Part of a small language model's weights: a variant of Muon for these matrices.
MLP neurons of a small language model. Each row is named by its layer, matrix (gate and up: input weights; down: output weights) and neuron, and shows model dimensions 128-255. Each number is 200 + 30 x the weight over its row's rms, rounded and kept within 0 to 999. A neuron's up and down rows have the sign that makes its largest values positive.
After each neuron's rows, "fires after" lists the tokens most often just before its 100 highest values on Wikipedia text that the model never trained on.

L2.gate336,218,170,173,223,185,200,196,171,160,186,151,181,219,173,267,181,157,235,227,196,181,213,167,182,197,202,186,165,150,199,255,188,180,180,235,273,197,198,197,212,185,179,260,212,220,192,240,157,231,198,162,161,245,211,190,210,208,204,172,223,133,221,202,243,184,223,201,156,169,191,191,174,202,195,168,149,170,257,222,245,229,157,252,211,219,216,210,195,210,253,209,192,208,212,159,163,161,224,255,166,215,215,201,164,192,221,198,176,208,195,136,227,213,190,194,191,199,221,249,203,201,179,168,153,197,183,182,205
L2.up336,153,188,209,182,154,152,126,196,149,177,191,176,192,182,181,222,219,145,183,172,155,222,233,244,226,152,196,182,199,194,221,132,227,190,184,167,195,219,229,251,174,261,211,170,197,221,230,205,200,226,238,203,218,201,230,185,192,199,177,210,205,228,153,103,189,167,212,210,175,160,181,231,168,224,197,228,129,263,244,244,148,213,218,137,199,170,183,172,191,250,196,147,180,235,205,180,159,198,220,184,269,234,230,208,169,180,217,192,176,194,215,192,253,178,201,160,214,231,180,249,225,251,174,156,217,256,192,214
L2.down336,226,184,216,153,160,181,250,226,131,186,182,249,259,164,242,150,218,167,214,201,188,183,194,183,213,241,229,171,193,173,221,184,154,189,215,229,186,225,162,256,166,223,162,209,134,204,218,190,200,165,201,180,180,182,154,177,234,197,155,188,211,177,162,177,218,163,215,194,203,150,223,150,165,184,188,214,191,202,249,204,192,220,164,204,182,198,192,234,197,167,167,232,175,216,228,126,206,145,222,167,174,223,235,179,204,242,197,187,208,201,207,216,236,179,286,182,220,194,227,175,203,180,167,196,227,194,175,147
fires after: "\n", " |", " Duke"

L2.gate1311,195,180,190,230,122,142,225,183,217,195,236,168,218,240,154,238,215,213,266,198,205,193,215,242,194,273,207,158,183,233,261,182,216,194,212,177,239,203,214,173,170,135,224,199,162,234,209,156,174,200,175,188,226,207,213,144,149,217,234,249,169,253,229,222,261,114,233,219,175,194,211,237,185,216,253,245,174,221,172,207,255,221,204,163,178,199,227,188,164,211,252,202,129,182,200,190,162,233,176,157,166,213,261,172,228,220,111,153,175,246,213,244,188,252,173,227,159,208,243,174,180,198,195,231,179,246,200,196
L2.up1311,188,152,239,190,243,125,223,212,214,168,206,222,240,209,211,214,174,219,193,197,214,164,172,125,152,198,201,174,220,191,209,164,235,203,201,202,218,180,129,206,151,188,187,209,130,205,143,201,205,175,210,200,204,197,181,193,220,193,168,267,182,213,245,223,229,214,208,219,209,193,213,211,230,152,232,220,196,190,213,223,188,243,262,104,160,183,176,239,156,194,201,199,210,170,209,205,208,236,204,242,209,164,194,210,239,181,184,191,190,232,228,191,185,208,220,117,183,231,224,205,152,224,215,174,279,200,244,208
L2.down1311,222,210,180,166,227,210,200,165,214,204,207,191,221,194,140,208,220,148,260,192,176,182,227,160,232,157,167,239,219,233,166,223,233,177,195,211,218,214,180,139,158,183,165,206,230,186,248,255,123,160,191,228,216,221,194,210,213,209,168,208,218,211,233,238,193,206,213,177,233,190,250,219,220,206,286,201,195,204,224,190,225,185,217,179,202,175,180,197,193,270,225,187,179,192,226,191,243,215,208,201,198,183,199,221,201,198,181,226,128,190,186,256,182,247,210,170,164,186,213,177,140,214,170,163,236,189,185,269
fires after: " |", ",", ";"

L2.gate406,200,179,263,200,207,171,161,216,242,199,210,154,188,199,225,229,285,256,176,192,179,190,181,200,212,199,193,208,158,169,260,186,194,193,243,223,232,202,177,224,152,202,177,191,190,196,197,187,195,300,196,168,192,220,223,205,204,193,189,220,213,226,184,221,205,160,213,163,140,247,228,230,201,173,147,220,182,211,181,160,258,240,216,180,162,179,162,175,241,183,283,152,178,220,239,223,233,233,177,210,167,207,219,189,183,230,240,246,203,230,110,147,209,208,169,217,130,213,188,188,224,218,167,205,179,234,213,235
L2.up406,170,173,165,150,200,192,244,221,219,179,186,178,239,179,219,215,173,206,160,181,202,131,185,163,185,150,176,212,202,190,180,176,227,204,189,149,230,183,169,177,197,195,234,187,213,270,164,253,238,176,202,199,254,216,177,179,189,258,227,190,131,181,223,201,184,182,189,175,189,209,165,224,241,201,250,198,176,196,183,141,230,208,196,185,205,241,212,234,177,242,191,185,211,161,214,161,198,238,245,192,212,141,213,200,211,213,214,211,193,218,168,138,214,210,230,190,192,181,168,208,194,174,263,189,170,199,149,176
L2.down406,191,209,191,159,208,201,199,138,276,298,165,163,218,196,214,231,186,246,198,229,183,219,198,137,200,226,214,169,199,221,176,221,191,232,245,154,190,252,241,220,173,191,151,219,237,191,196,296,203,217,135,173,245,191,212,191,261,221,208,180,220,194,261,160,224,186,190,211,220,245,206,179,141,201,280,212,197,205,217,245,215,201,218,239,188,263,179,202,166,193,203,174,184,192,195,223,190,186,241,178,204,196,223,168,219,162,256,216,197,228,166,210,178,140,222,221,189,232,204,155,191,192,187,217,220,225,253,227
fires after: " |", ".", "\n", " of"

L2.gate22,193,235,167,280,183,198,185,203,195,195,200,184,207,170,200,200,188,203,232,277,192,195,160,148,146,193,156,246,171,171,269,188,169,168,251,168,186,255,175,180,151,198,185,160,172,250,180,183,191,186,204,195,198,167,224,201,224,195,240,214,144,211,204,218,216,207,256,157,175,163,196,184,175,221,154,226,219,223,208,196,190,174,181,154,205,184,180,188,172,167,197,238,167,162,245,170,173,266,226,194,219,197,150,233,255,137,227,223,201,169,256,166,178,209,195,223,258,183,200,176,178,186,235,133,164,201,168,204
L2.up22,265,210,210,212,165,169,182,173,181,181,216,190,185,178,204,173,122,230,179,202,165,216,144,166,191,175,185,249,167,161,196,158,240,159,217,151,175,182,226,172,219,266,251,183,199,163,180,226,181,215,232,213,233,220,232,165,221,189,203,262,228,211,163,233,210,199,164,130,187,149,247,188,157,182,178,222,152,253,164,213,196,212,205,169,231,192,246,173,180,153,210,183,193,198,215,176,226,181,184,181,242,248,167,182,253,213,220,182,213,202,217,126,233,128,178,168,208,120,157,229,210,225,173,175,167,213,211,214
L2.down22,200,263,152,236,144,181,207,154,151,175,251,191,201,152,210,217,204,182,179,255,181,188,168,231,145,185,171,252,191,153,234,190,210,196,251,162,186,189,197,185,157,176,248,212,197,218,189,181,213,194,229,233,187,186,210,189,218,209,218,166,187,224,140,227,177,197,174,227,195,177,205,181,229,197,165,197,197,199,167,195,210,178,194,228,227,204,160,193,184,202,187,172,171,161,219,207,199,248,241,176,166,206,190,214,237,195,196,172,178,141,214,158,194,232,187,241,197,160,210,177,230,204,178,183,213,156,195,231
fires after: "|", "-", " third", " No", " second", " mast"

L5.gate300,191,226,181,175,195,233,225,185,211,173,140,207,174,198,206,264,167,166,166,206,152,248,139,218,209,220,175,197,199,178,197,184,204,135,189,178,224,195,218,193,202,223,243,197,191,210,214,243,203,167,141,157,198,211,240,200,227,197,226,204,131,120,202,182,218,158,216,185,189,196,160,198,234,218,190,185,203,189,184,229,142,209,178,200,168,210,182,208,223,187,252,184,233,217,217,187,108,233,202,203,207,172,177,247,204,191,160,259,186,169,168,241,213,241,173,218,137,231,211,149,163,219,157,191,150,189,174,187
L5.up300,178,184,226,209,203,230,164,234,219,220,181,221,208,243,185,185,222,188,221,180,204,232,202,264,180,147,174,184,196,228,196,274,185,177,189,146,197,145,185,181,179,158,165,232,218,223,166,197,213,200,197,234,198,230,139,190,174,201,194,202,233,222,187,222,182,178,205,210,245,256,162,172,158,180,201,203,169,187,243,201,170,240,180,192,170,194,225,251,151,231,215,186,208,192,256,176,149,181,130,186,166,163,199,235,264,223,219,176,146,217,201,220,139,215,174,241,193,178,205,168,247,216,174,222,194,132,200,197
L5.down300,208,189,228,166,239,217,209,153,183,147,190,203,163,187,196,168,214,197,235,202,198,218,176,209,160,207,218,232,229,152,236,205,214,208,245,248,98,166,163,209,227,264,167,199,227,142,206,210,223,186,230,220,132,207,264,199,223,215,227,176,178,160,188,229,180,172,129,203,215,176,188,223,242,161,223,197,233,219,211,190,179,185,195,199,176,222,177,140,183,150,181,134,214,205,212,144,231,212,189,153,223,202,196,134,219,191,139,178,208,155,154,236,202,121,172,211,170,166,188,228,197,162,181,192,215,246,213,226
fires after: ",", " was", ".", " in", " at", " to"

L6.gate471,193,187,189,164,194,154,185,206,221,194,250,202,262,200,195,245,189,176,237,220,172,214,167,193,207,194,249,199,211,215,145,194,182,197,176,212,200,183,182,216,171,184,200,218,219,177,192,149,201,156,266,187,253,207,154,195,172,219,225,204,215,168,181,161,214,230,184,191,179,195,209,222,221,197,200,218,240,168,250,197,200,175,226,175,189,134,206,196,225,199,189,198,194,167,192,231,205,235,252,196,162,201,177,179,154,185,216,233,212,222,156,160,195,217,184,247,209,175,209,198,241,254,243,216,178,217,187,233
L6.up471,234,196,227,182,263,186,181,240,230,204,199,166,197,182,232,237,169,207,236,223,152,223,214,212,165,193,169,221,221,169,229,170,227,209,278,178,176,189,184,155,208,124,238,190,190,242,217,214,135,167,198,216,177,220,245,254,171,123,126,159,205,224,209,192,178,187,165,160,222,188,188,177,214,205,165,214,139,194,183,229,221,226,201,196,242,204,162,213,181,221,213,197,222,200,228,205,223,120,241,217,142,147,227,206,237,170,273,157,164,195,166,196,232,255,242,191,201,197,231,183,235,222,161,235,168,206,201,220
L6.down471,197,182,189,175,185,190,237,153,221,199,224,198,242,215,214,197,173,247,230,232,163,216,235,187,193,179,214,142,194,181,244,175,217,177,204,164,195,206,184,225,201,200,170,157,190,217,158,227,220,165,238,223,211,198,212,256,238,195,153,179,215,288,201,182,215,195,210,217,224,160,175,234,235,202,239,238,189,187,214,189,209,221,223,221,253,208,175,207,165,244,240,168,198,250,168,200,224,147,207,233,182,195,173,188,211,202,167,157,194,217,198,194,218,227,234,201,144,162,207,119,251,187,173,205,161,212,207,206
fires after: " |", " 0", " 7", " 3", " 1", " L"

L6.gate405,191,198,131,222,219,182,167,202,205,193,201,240,198,208,197,209,203,218,189,202,208,183,203,210,239,204,175,225,203,185,188,160,191,190,164,185,179,176,200,175,251,236,133,235,210,167,220,183,178,134,170,175,246,181,180,165,230,193,223,247,237,149,229,174,190,188,208,187,139,210,191,229,158,204,186,238,197,182,279,133,193,200,197,191,178,150,162,208,184,232,217,142,241,205,249,214,183,183,206,164,213,191,191,249,184,199,207,198,256,232,187,228,180,211,170,193,192,239,233,228,185,203,201,180,192,177,192,239
L6.up405,223,216,221,163,180,170,185,214,192,214,151,184,209,214,187,175,231,222,177,196,204,166,218,179,203,209,202,224,236,194,192,200,250,192,184,222,238,230,190,228,172,186,153,207,225,162,157,144,193,137,155,172,245,161,235,193,240,201,210,131,186,217,206,207,191,176,137,172,176,210,186,167,213,195,145,218,291,204,232,184,224,199,210,220,235,222,215,212,165,208,217,182,206,208,214,206,289,184,186,233,189,266,206,259,220,186,261,205,158,210,272,190,158,185,186,175,192,223,222,213,249,253,202,210,201,195,254,143
L6.down405,151,179,216,211,180,197,166,182,204,208,189,196,213,217,226,174,232,167,200,214,166,170,205,137,200,163,242,239,228,166,164,175,189,218,209,155,200,204,178,189,219,231,201,268,204,155,149,226,158,179,186,207,235,178,193,236,178,168,225,193,231,196,219,191,227,222,162,225,221,170,163,193,195,187,210,241,167,265,198,163,244,174,212,182,176,260,187,190,164,250,183,232,187,215,143,187,174,239,187,252,222,216,219,241,208,209,257,202,142,236,172,179,223,155,218,217,188,135,241,145,202,193,214,219,210,178,163,225
fires after: " 0", " 1", " |", " 2", " 3"

L2.gate839,152,205,141,222,175,235,125,187,144,208,195,187,162,153,174,158,223,209,184,203,216,185,185,230,226,181,154,220,172,222,237,183,175,234,222,268,241,157,267,202,230,193,215,212,215,159,188,191,178,198,229,219,180,144,178,234,194,202,195,183,167,222,208,188,235,176,196,192,148,217,219,246,242,223,254,220,204,224,220,211,176,250,167,200,200,178,225,223,251,254,223,186,243,187,208,185,231,226,198,210,167,248,217,213,180,159,224,156,187,211,151,226,196,258,239,224,158,207,196,183,174,225,210,191,141,234,159,259
L2.up839,144,195,222,174,183,227,195,186,161,151,223,230,166,180,160,205,254,167,178,215,172,177,149,183,191,216,194,219,185,158,164,182,263,285,220,220,203,138,233,184,137,202,262,221,184,239,167,206,249,201,194,271,201,120,189,216,190,233,204,209,168,179,204,161,207,210,175,268,201,215,215,227,226,238,145,222,236,175,279,170,190,197,190,178,217,180,224,223,247,257,246,188,208,207,176,162,249,223,173,216,274,182,145,168,179,185,192,190,211,259,189,189,198,238,231,184,209,171,206,242,219,270,246,218,177,205,173,211
L2.down839,177,202,211,206,183,179,249,213,199,170,238,183,230,166,263,201,262,204,202,208,214,187,208,206,161,214,237,203,201,190,175,203,215,168,176,233,225,241,228,182,213,122,165,197,209,152,224,207,224,241,192,285,232,194,178,226,163,176,185,190,180,172,207,152,225,202,170,237,226,206,199,253,208,167,183,244,210,136,217,191,179,210,203,206,129,183,190,216,180,204,179,243,245,195,216,197,233,209,189,199,165,233,189,155,242,203,190,172,221,147,205,205,238,233,157,269,181,200,200,173,216,265,207,243,194,219,182,256
fires after: "\n", " ("

L2.gate225,217,211,218,180,241,197,160,216,255,199,151,218,233,267,197,211,201,217,138,184,222,219,215,185,212,166,202,212,175,138,197,169,209,186,179,149,260,221,168,229,214,218,219,173,218,202,165,182,199,228,169,208,215,194,192,184,205,152,200,217,184,212,218,152,178,207,193,192,179,200,212,256,195,171,236,190,253,191,186,224,139,246,157,201,200,136,176,200,217,152,244,194,184,185,171,199,227,170,200,175,188,232,198,193,164,244,225,201,230,199,209,225,213,239,216,194,177,139,214,166,290,242,238,182,203,227,167,180
L2.up225,203,173,255,234,237,165,155,220,190,164,149,180,254,203,233,213,205,164,172,227,188,209,234,231,203,198,160,177,184,137,186,226,201,175,248,237,214,217,226,209,193,174,200,207,238,236,224,197,235,224,183,204,192,172,247,178,232,147,201,237,197,207,173,125,171,224,178,209,204,179,155,176,204,184,261,214,189,159,223,212,175,204,190,222,222,171,201,238,138,202,246,204,209,228,205,163,178,225,198,201,204,243,191,175,164,181,161,208,189,222,214,291,202,194,188,211,192,169,155,201,208,195,179,176,167,205,183,183
L2.down225,206,174,256,135,238,199,147,174,231,169,203,192,245,166,237,236,195,249,226,196,248,182,229,199,227,166,186,143,187,158,230,187,249,200,241,223,237,229,198,205,200,224,210,194,187,218,174,250,228,217,202,225,219,177,219,209,261,176,199,217,205,159,217,256,189,199,180,187,236,204,206,190,158,151,232,202,176,221,224,203,223,218,238,239,213,218,222,166,175,205,227,209,161,242,221,216,168,165,217,169,216,209,227,171,171,201,208,161,237,200,190,218,180,158,158,217,180,207,230,190,206,232,174,179,124,222,233,126
fires after: ",", ".", " (", " 5,"

L2.gate610,231,170,238,189,176,181,217,180,175,151,172,170,165,168,170,241,171,211,169,203,223,189,195,223,230,203,242,217,233,157,223,216,203,242,222,204,231,157,229,234,165,163,216,180,202,235,182,153,197,197,152,212,176,194,201,175,273,228,244,195,207,211,234,198,205,136,193,185,193,185,225,232,134,224,202,233,222,176,198,163,150,232,192,192,221,175,182,198,182,209,216,216,180,196,132,171,204,202,228,244,213,201,277,195,260,183,166,194,225,155,209,168,157,177,156,190,191,244,203,185,176,221,108,239,231,176,233,199
L2.up610,178,217,203,208,159,207,193,196,182,173,202,170,258,179,164,187,153,223,200,233,229,172,171,218,208,183,212,163,223,139,226,173,213,229,151,203,188,179,184,208,190,175,218,241,162,166,181,191,194,252,213,194,206,184,183,195,191,166,221,207,147,206,220,235,180,234,153,187,150,166,213,245,205,218,240,182,193,187,201,175,183,218,170,161,199,204,186,183,172,233,242,196,132,199,160,172,216,228,224,183,241,212,241,190,202,204,217,195,149,210,178,198,188,180,197,177,193,237,171,245,173,182,197,197,207,259,218,224
L2.down610,154,239,196,218,202,245,175,238,181,219,228,237,194,191,239,215,197,170,191,201,203,203,187,193,216,246,177,212,219,172,193,215,273,179,163,192,159,223,197,168,217,225,170,212,156,198,202,193,182,227,188,178,130,185,167,214,219,242,219,178,182,220,181,148,163,187,202,266,222,205,208,187,199,272,198,228,234,130,220,189,205,164,157,177,248,217,171,200,173,259,157,219,181,177,169,222,178,198,218,161,215,236,204,207,102,184,197,229,201,208,160,198,223,192,143,180,169,193,178,216,198,153,196,268,192,177,189,184
fires after: " ", " |", " \"", "ira"

L6.gate1061,194,210,203,158,283,223,206,241,217,134,207,203,141,200,202,195,206,195,234,176,197,193,171,297,220,199,187,255,246,181,203,254,230,228,233,128,216,219,235,214,214,213,147,213,197,236,187,192,155,205,178,218,171,168,164,278,198,171,227,206,201,168,246,183,195,223,152,220,207,164,179,249,214,169,175,220,232,192,254,196,242,203,193,178,195,155,177,165,136,211,184,193,213,199,195,217,240,138,247,188,215,188,203,222,180,253,243,131,158,172,165,215,225,237,181,207,165,228,182,218,214,272,198,181,178,155,265,201
L6.up1061,184,214,227,126,149,211,189,279,199,170,260,128,194,200,182,235,232,175,169,210,178,180,240,200,211,194,223,229,179,181,145,192,245,185,209,233,155,212,221,224,169,127,174,234,229,172,138,209,196,204,199,195,209,199,240,184,199,152,224,205,142,191,238,212,244,203,208,230,177,248,184,183,245,227,182,158,214,164,161,238,192,157,228,199,217,228,217,183,184,217,217,188,210,164,146,198,257,219,181,175,231,235,216,252,243,201,227,220,192,205,211,237,199,219,209,196,173,199,151,217,198,211,243,154,229,207,171,232
L6.down1061,208,221,221,170,192,205,201,209,229,170,206,212,200,211,246,177,214,184,208,229,152,159,225,270,180,203,199,185,240,155,226,242,216,186,217,168,206,212,183,235,217,246,206,137,164,204,189,214,150,191,172,225,181,181,186,269,219,167,156,124,189,187,188,207,228,238,185,217,237,209,240,240,219,259,181,191,284,197,176,190,215,199,200,262,215,155,237,168,150,232,208,191,259,257,186,180,213,216,173,156,210,223,212,177,184,231,250,168,212,197,215,208,155,251,167,237,181,204,181,234,227,196,218,182,213,223,201,175
fires after: " =", ")", "born", "\n"

L6.gate822,202,187,182,194,182,187,201,189,195,226,177,176,155,202,171,149,185,209,279,228,151,202,204,202,180,191,210,253,217,228,190,179,159,206,227,242,234,209,205,212,203,190,156,217,204,175,194,196,182,217,226,299,144,268,231,174,208,245,194,164,209,226,203,203,235,158,184,212,232,214,190,176,229,235,166,210,222,178,138,195,158,236,201,157,204,198,196,172,223,219,177,213,218,187,199,228,186,196,207,196,187,267,167,172,190,169,208,233,214,202,219,182,234,242,154,189,182,226,188,206,171,205,151,213,242,243,180,188
L6.up822,199,157,129,179,196,161,197,178,235,229,164,204,243,181,205,180,226,197,197,199,246,207,205,182,127,205,157,220,187,149,287,192,235,207,286,168,266,212,204,220,152,198,215,209,158,203,203,190,214,212,246,188,167,203,203,240,160,228,153,231,204,250,261,253,162,189,167,213,186,202,190,214,143,247,223,228,177,160,211,139,164,203,209,188,202,228,185,239,197,130,158,188,216,206,195,199,156,172,190,204,207,230,207,154,222,143,223,182,192,207,187,202,192,187,155,213,182,264,242,205,175,205,175,233,253,242,240,181
L6.down822,158,181,229,166,199,208,146,170,172,209,233,293,243,167,218,226,213,189,207,216,267,210,243,210,170,180,198,204,219,207,158,236,219,285,215,195,196,198,169,206,209,154,195,276,194,228,200,165,237,196,219,234,224,197,194,121,224,273,176,166,240,207,217,224,296,156,229,244,222,231,225,201,172,204,196,275,172,216,174,227,167,187,250,196,217,228,225,191,127,156,212,232,202,182,172,191,217,193,232,239,232,221,207,162,210,155,265,151,240,220,204,214,191,194,173,166,224,242,206,234,223,217,180,229,207,181,247,228
fires after: " |", "\n", " (", ","

L5.gate111,195,199,162,211,192,212,168,140,153,125,189,218,190,185,227,208,141,195,275,246,153,210,240,161,204,154,159,236,202,207,196,183,215,211,196,264,240,237,227,196,186,151,198,230,189,234,190,238,149,232,200,218,194,242,242,184,212,172,193,211,268,213,253,249,241,223,198,157,180,210,237,230,208,200,132,160,226,223,232,184,204,153,225,182,164,207,174,181,199,242,213,170,220,175,247,203,214,219,175,246,180,205,188,199,188,164,199,234,205,173,193,163,209,186,243,241,189,175,176,138,252,252,177,163,208,211,155,243
L5.up111,188,165,202,171,250,183,221,233,179,199,223,215,187,194,235,216,218,235,179,185,199,100,155,202,199,194,178,218,219,168,214,188,232,220,145,191,161,170,185,188,186,185,253,203,250,207,188,250,189,207,174,201,232,185,235,199,251,205,258,152,197,154,163,248,165,148,119,233,204,247,237,267,227,196,208,216,178,201,155,188,167,233,222,244,197,264,160,193,139,222,220,177,231,178,145,142,239,206,229,213,175,165,184,211,221,185,192,213,221,204,142,210,201,256,182,174,164,221,180,220,223,166,219,232,185,183,196,206
L5.down111,218,188,174,141,186,160,206,196,144,218,150,193,148,181,167,205,199,209,106,254,187,179,137,203,175,154,212,205,203,197,204,137,189,222,154,160,192,235,172,234,213,200,221,216,212,198,140,226,178,210,200,263,200,210,212,166,204,192,275,195,188,220,230,203,195,149,165,214,239,249,158,190,226,186,212,185,207,215,178,156,201,176,220,213,223,212,207,172,177,174,284,167,219,230,186,197,177,215,247,182,157,218,210,196,203,178,150,183,183,246,153,214,245,238,188,210,218,228,210,204,181,181,227,223,177,154,213,204
fires after: "|", "\n", " |", "-"

L2.gate553,224,229,191,175,209,194,167,211,185,194,193,184,192,214,225,183,249,201,245,204,214,221,232,252,212,237,177,170,244,179,194,149,183,196,231,214,210,170,174,211,211,249,199,174,174,197,167,184,208,214,202,220,182,198,259,214,192,215,153,224,252,275,196,189,192,195,175,243,130,189,143,197,187,183,249,215,230,223,229,209,211,218,222,196,205,206,211,244,227,220,209,170,210,168,173,240,216,272,184,163,249,149,223,183,183,227,208,225,182,186,206,157,170,219,181,203,147,215,226,123,202,181,221,190,185,296,192,220
L2.up553,240,173,208,156,219,227,219,196,175,181,157,212,224,204,218,204,240,191,256,225,211,169,157,180,222,203,193,158,196,207,229,210,183,175,260,133,214,204,175,167,210,214,202,209,168,198,226,194,195,214,178,169,231,194,221,174,150,182,236,185,162,213,215,221,167,171,188,253,184,207,206,178,163,211,236,244,221,175,222,145,216,207,185,148,176,194,183,202,216,179,114,185,235,158,205,171,181,165,200,181,217,235,198,226,201,262,171,185,113,231,178,241,296,257,214,229,208,186,218,221,206,200,233,211,159,216,209,131
L2.down553,166,137,222,175,186,221,212,226,178,201,143,196,225,246,234,197,211,174,199,218,193,211,214,214,205,176,221,179,142,214,188,167,160,215,194,191,227,135,188,211,227,185,193,193,144,190,173,184,196,219,211,227,194,193,226,195,189,193,199,219,199,191,169,203,217,189,189,197,228,159,152,179,181,226,198,198,215,236,228,187,217,224,215,258,159,126,209,159,180,210,204,239,167,228,185,193,206,205,201,182,155,209,295,187,151,168,176,193,176,168,272,205,276,195,199,246,246,206,219,194,183,219,193,244,276,181,272,230
fires after: ",", " R", " Et", " (", "G", " El"

L2.gate1211,232,216,166,223,177,195,176,184,219,148,163,189,198,193,169,236,185,244,216,194,216,191,183,203,208,165,173,168,187,137,183,166,155,254,226,220,224,172,239,250,217,221,225,189,187,231,233,233,205,174,139,237,249,132,225,165,168,264,268,198,158,219,209,222,143,238,220,213,169,209,215,209,184,237,179,163,203,252,196,143,162,213,265,163,213,168,148,183,148,162,190,181,203,197,209,190,206,210,210,196,165,154,219,193,168,223,177,213,210,202,234,197,233,219,200,185,190,181,242,164,158,226,185,202,245,184,243,214
L2.up1211,234,245,162,204,193,233,195,207,195,150,154,175,197,191,245,180,205,210,199,234,207,221,183,237,194,177,237,180,160,163,179,243,211,252,240,238,192,184,197,229,274,185,184,240,206,238,215,182,155,211,181,246,183,197,253,153,200,281,196,205,214,163,201,217,220,141,200,209,265,251,196,171,227,224,172,156,155,189,178,199,197,228,186,163,174,209,227,171,199,226,227,174,242,247,184,198,208,232,204,159,259,171,223,187,209,210,149,166,156,190,254,194,181,166,196,199,201,244,161,203,200,203,213,188,203,207,172,207
L2.down1211,217,233,183,217,173,284,204,201,264,191,143,159,182,192,257,203,166,218,243,205,189,234,249,216,176,179,214,153,192,181,198,202,197,169,219,208,199,174,238,207,207,200,174,189,211,262,246,173,214,243,197,178,196,180,203,215,202,219,153,122,248,261,216,177,196,193,167,225,231,230,208,208,204,208,180,126,216,232,124,157,241,224,209,208,193,178,179,166,173,245,200,166,203,179,234,234,189,231,210,221,226,138,199,238,181,164,232,200,212,177,244,219,194,189,239,177,189,261,181,155,193,161,168,204,240,153,172,259
fires after: " ", " |", "-", " b"

L5.gate984,205,204,190,166,157,181,252,187,152,161,186,184,169,143,172,205,228,216,206,216,159,204,177,217,221,104,231,157,188,238,223,193,133,242,225,210,182,219,225,243,271,200,244,152,202,176,188,172,173,210,202,227,183,150,241,258,221,248,154,178,124,248,251,215,200,174,202,197,190,245,207,165,187,164,193,233,169,178,215,168,177,204,126,225,223,252,217,188,192,159,240,157,224,178,209,224,240,207,172,209,167,159,156,220,272,147,195,249,191,157,180,226,230,230,182,185,184,122,227,220,207,204,252,245,208,208,238,192
L5.up984,177,153,170,198,177,196,173,216,189,159,214,229,202,200,150,224,239,133,217,205,204,187,202,226,151,204,199,199,202,200,234,181,182,223,228,215,160,223,214,195,197,228,191,192,166,155,172,211,156,246,145,216,177,231,165,180,116,185,205,201,183,242,184,192,136,225,174,206,202,244,178,164,200,186,208,182,136,183,206,207,178,169,218,252,187,220,205,202,245,202,162,216,198,139,208,193,154,152,203,198,212,235,189,242,190,166,214,230,197,233,220,159,241,210,163,215,191,244,215,138,154,194,193,167,257,166,187,192
L5.down984,180,207,187,154,206,209,219,228,209,142,176,173,200,209,245,240,197,188,150,216,210,220,200,239,219,127,200,183,245,171,246,204,178,191,219,188,154,227,208,188,182,187,213,195,177,196,174,225,194,233,235,164,220,166,188,220,170,169,225,152,194,204,240,183,195,224,195,177,235,243,224,217,197,190,214,204,207,183,220,189,233,189,248,207,194,172,232,220,198,183,164,220,171,215,175,210,247,235,146,168,222,177,193,174,267,136,203,235,208,164,214,259,162,206,175,196,211,208,192,222,241,200,213,177,253,206,237,183
fires after: " and", " in", ","

L2.gate794,262,228,209,210,194,241,237,162,152,235,196,233,220,201,223,188,173,212,194,213,150,278,165,192,211,158,220,223,181,149,229,161,209,149,154,191,166,196,164,203,165,195,207,166,209,173,150,159,220,209,231,222,245,220,222,225,164,181,246,163,191,167,222,229,272,220,164,140,191,206,203,207,212,185,213,238,178,172,249,181,177,266,174,193,146,218,179,169,190,176,246,186,238,233,221,190,206,235,240,185,177,201,254,210,238,180,169,180,210,202,171,197,194,175,207,212,208,233,207,200,238,225,165,179,211,228,177,244
L2.up794,206,192,211,125,206,158,175,199,189,237,156,258,167,178,201,220,144,167,276,275,156,203,188,124,212,161,177,222,213,216,132,188,228,229,251,230,253,232,196,238,196,189,265,194,208,241,198,243,154,204,195,185,175,190,191,194,236,226,234,179,208,204,141,272,234,207,212,196,226,220,255,188,220,194,201,205,226,231,153,180,185,180,238,187,252,208,242,172,196,149,222,208,227,204,176,177,182,212,228,231,225,217,202,239,260,222,202,146,204,223,203,178,186,159,205,191,197,219,179,229,177,170,160,235,274,169,221,191
L2.down794,182,168,214,122,201,171,162,224,226,162,192,259,161,221,209,196,181,235,174,209,188,232,162,167,198,189,199,200,201,175,183,151,209,206,224,240,203,230,208,160,212,154,201,196,232,163,181,254,164,204,222,172,184,204,172,212,209,221,220,230,261,196,184,234,241,206,189,182,200,237,211,198,210,161,241,182,209,237,191,184,206,268,166,207,200,220,218,249,223,234,264,185,233,209,206,187,203,221,270,250,179,210,235,208,204,170,215,215,224,259,168,197,228,186,269,239,174,156,275,192,232,237,191,209,224,178,206,235
fires after: "\n", "-", "|"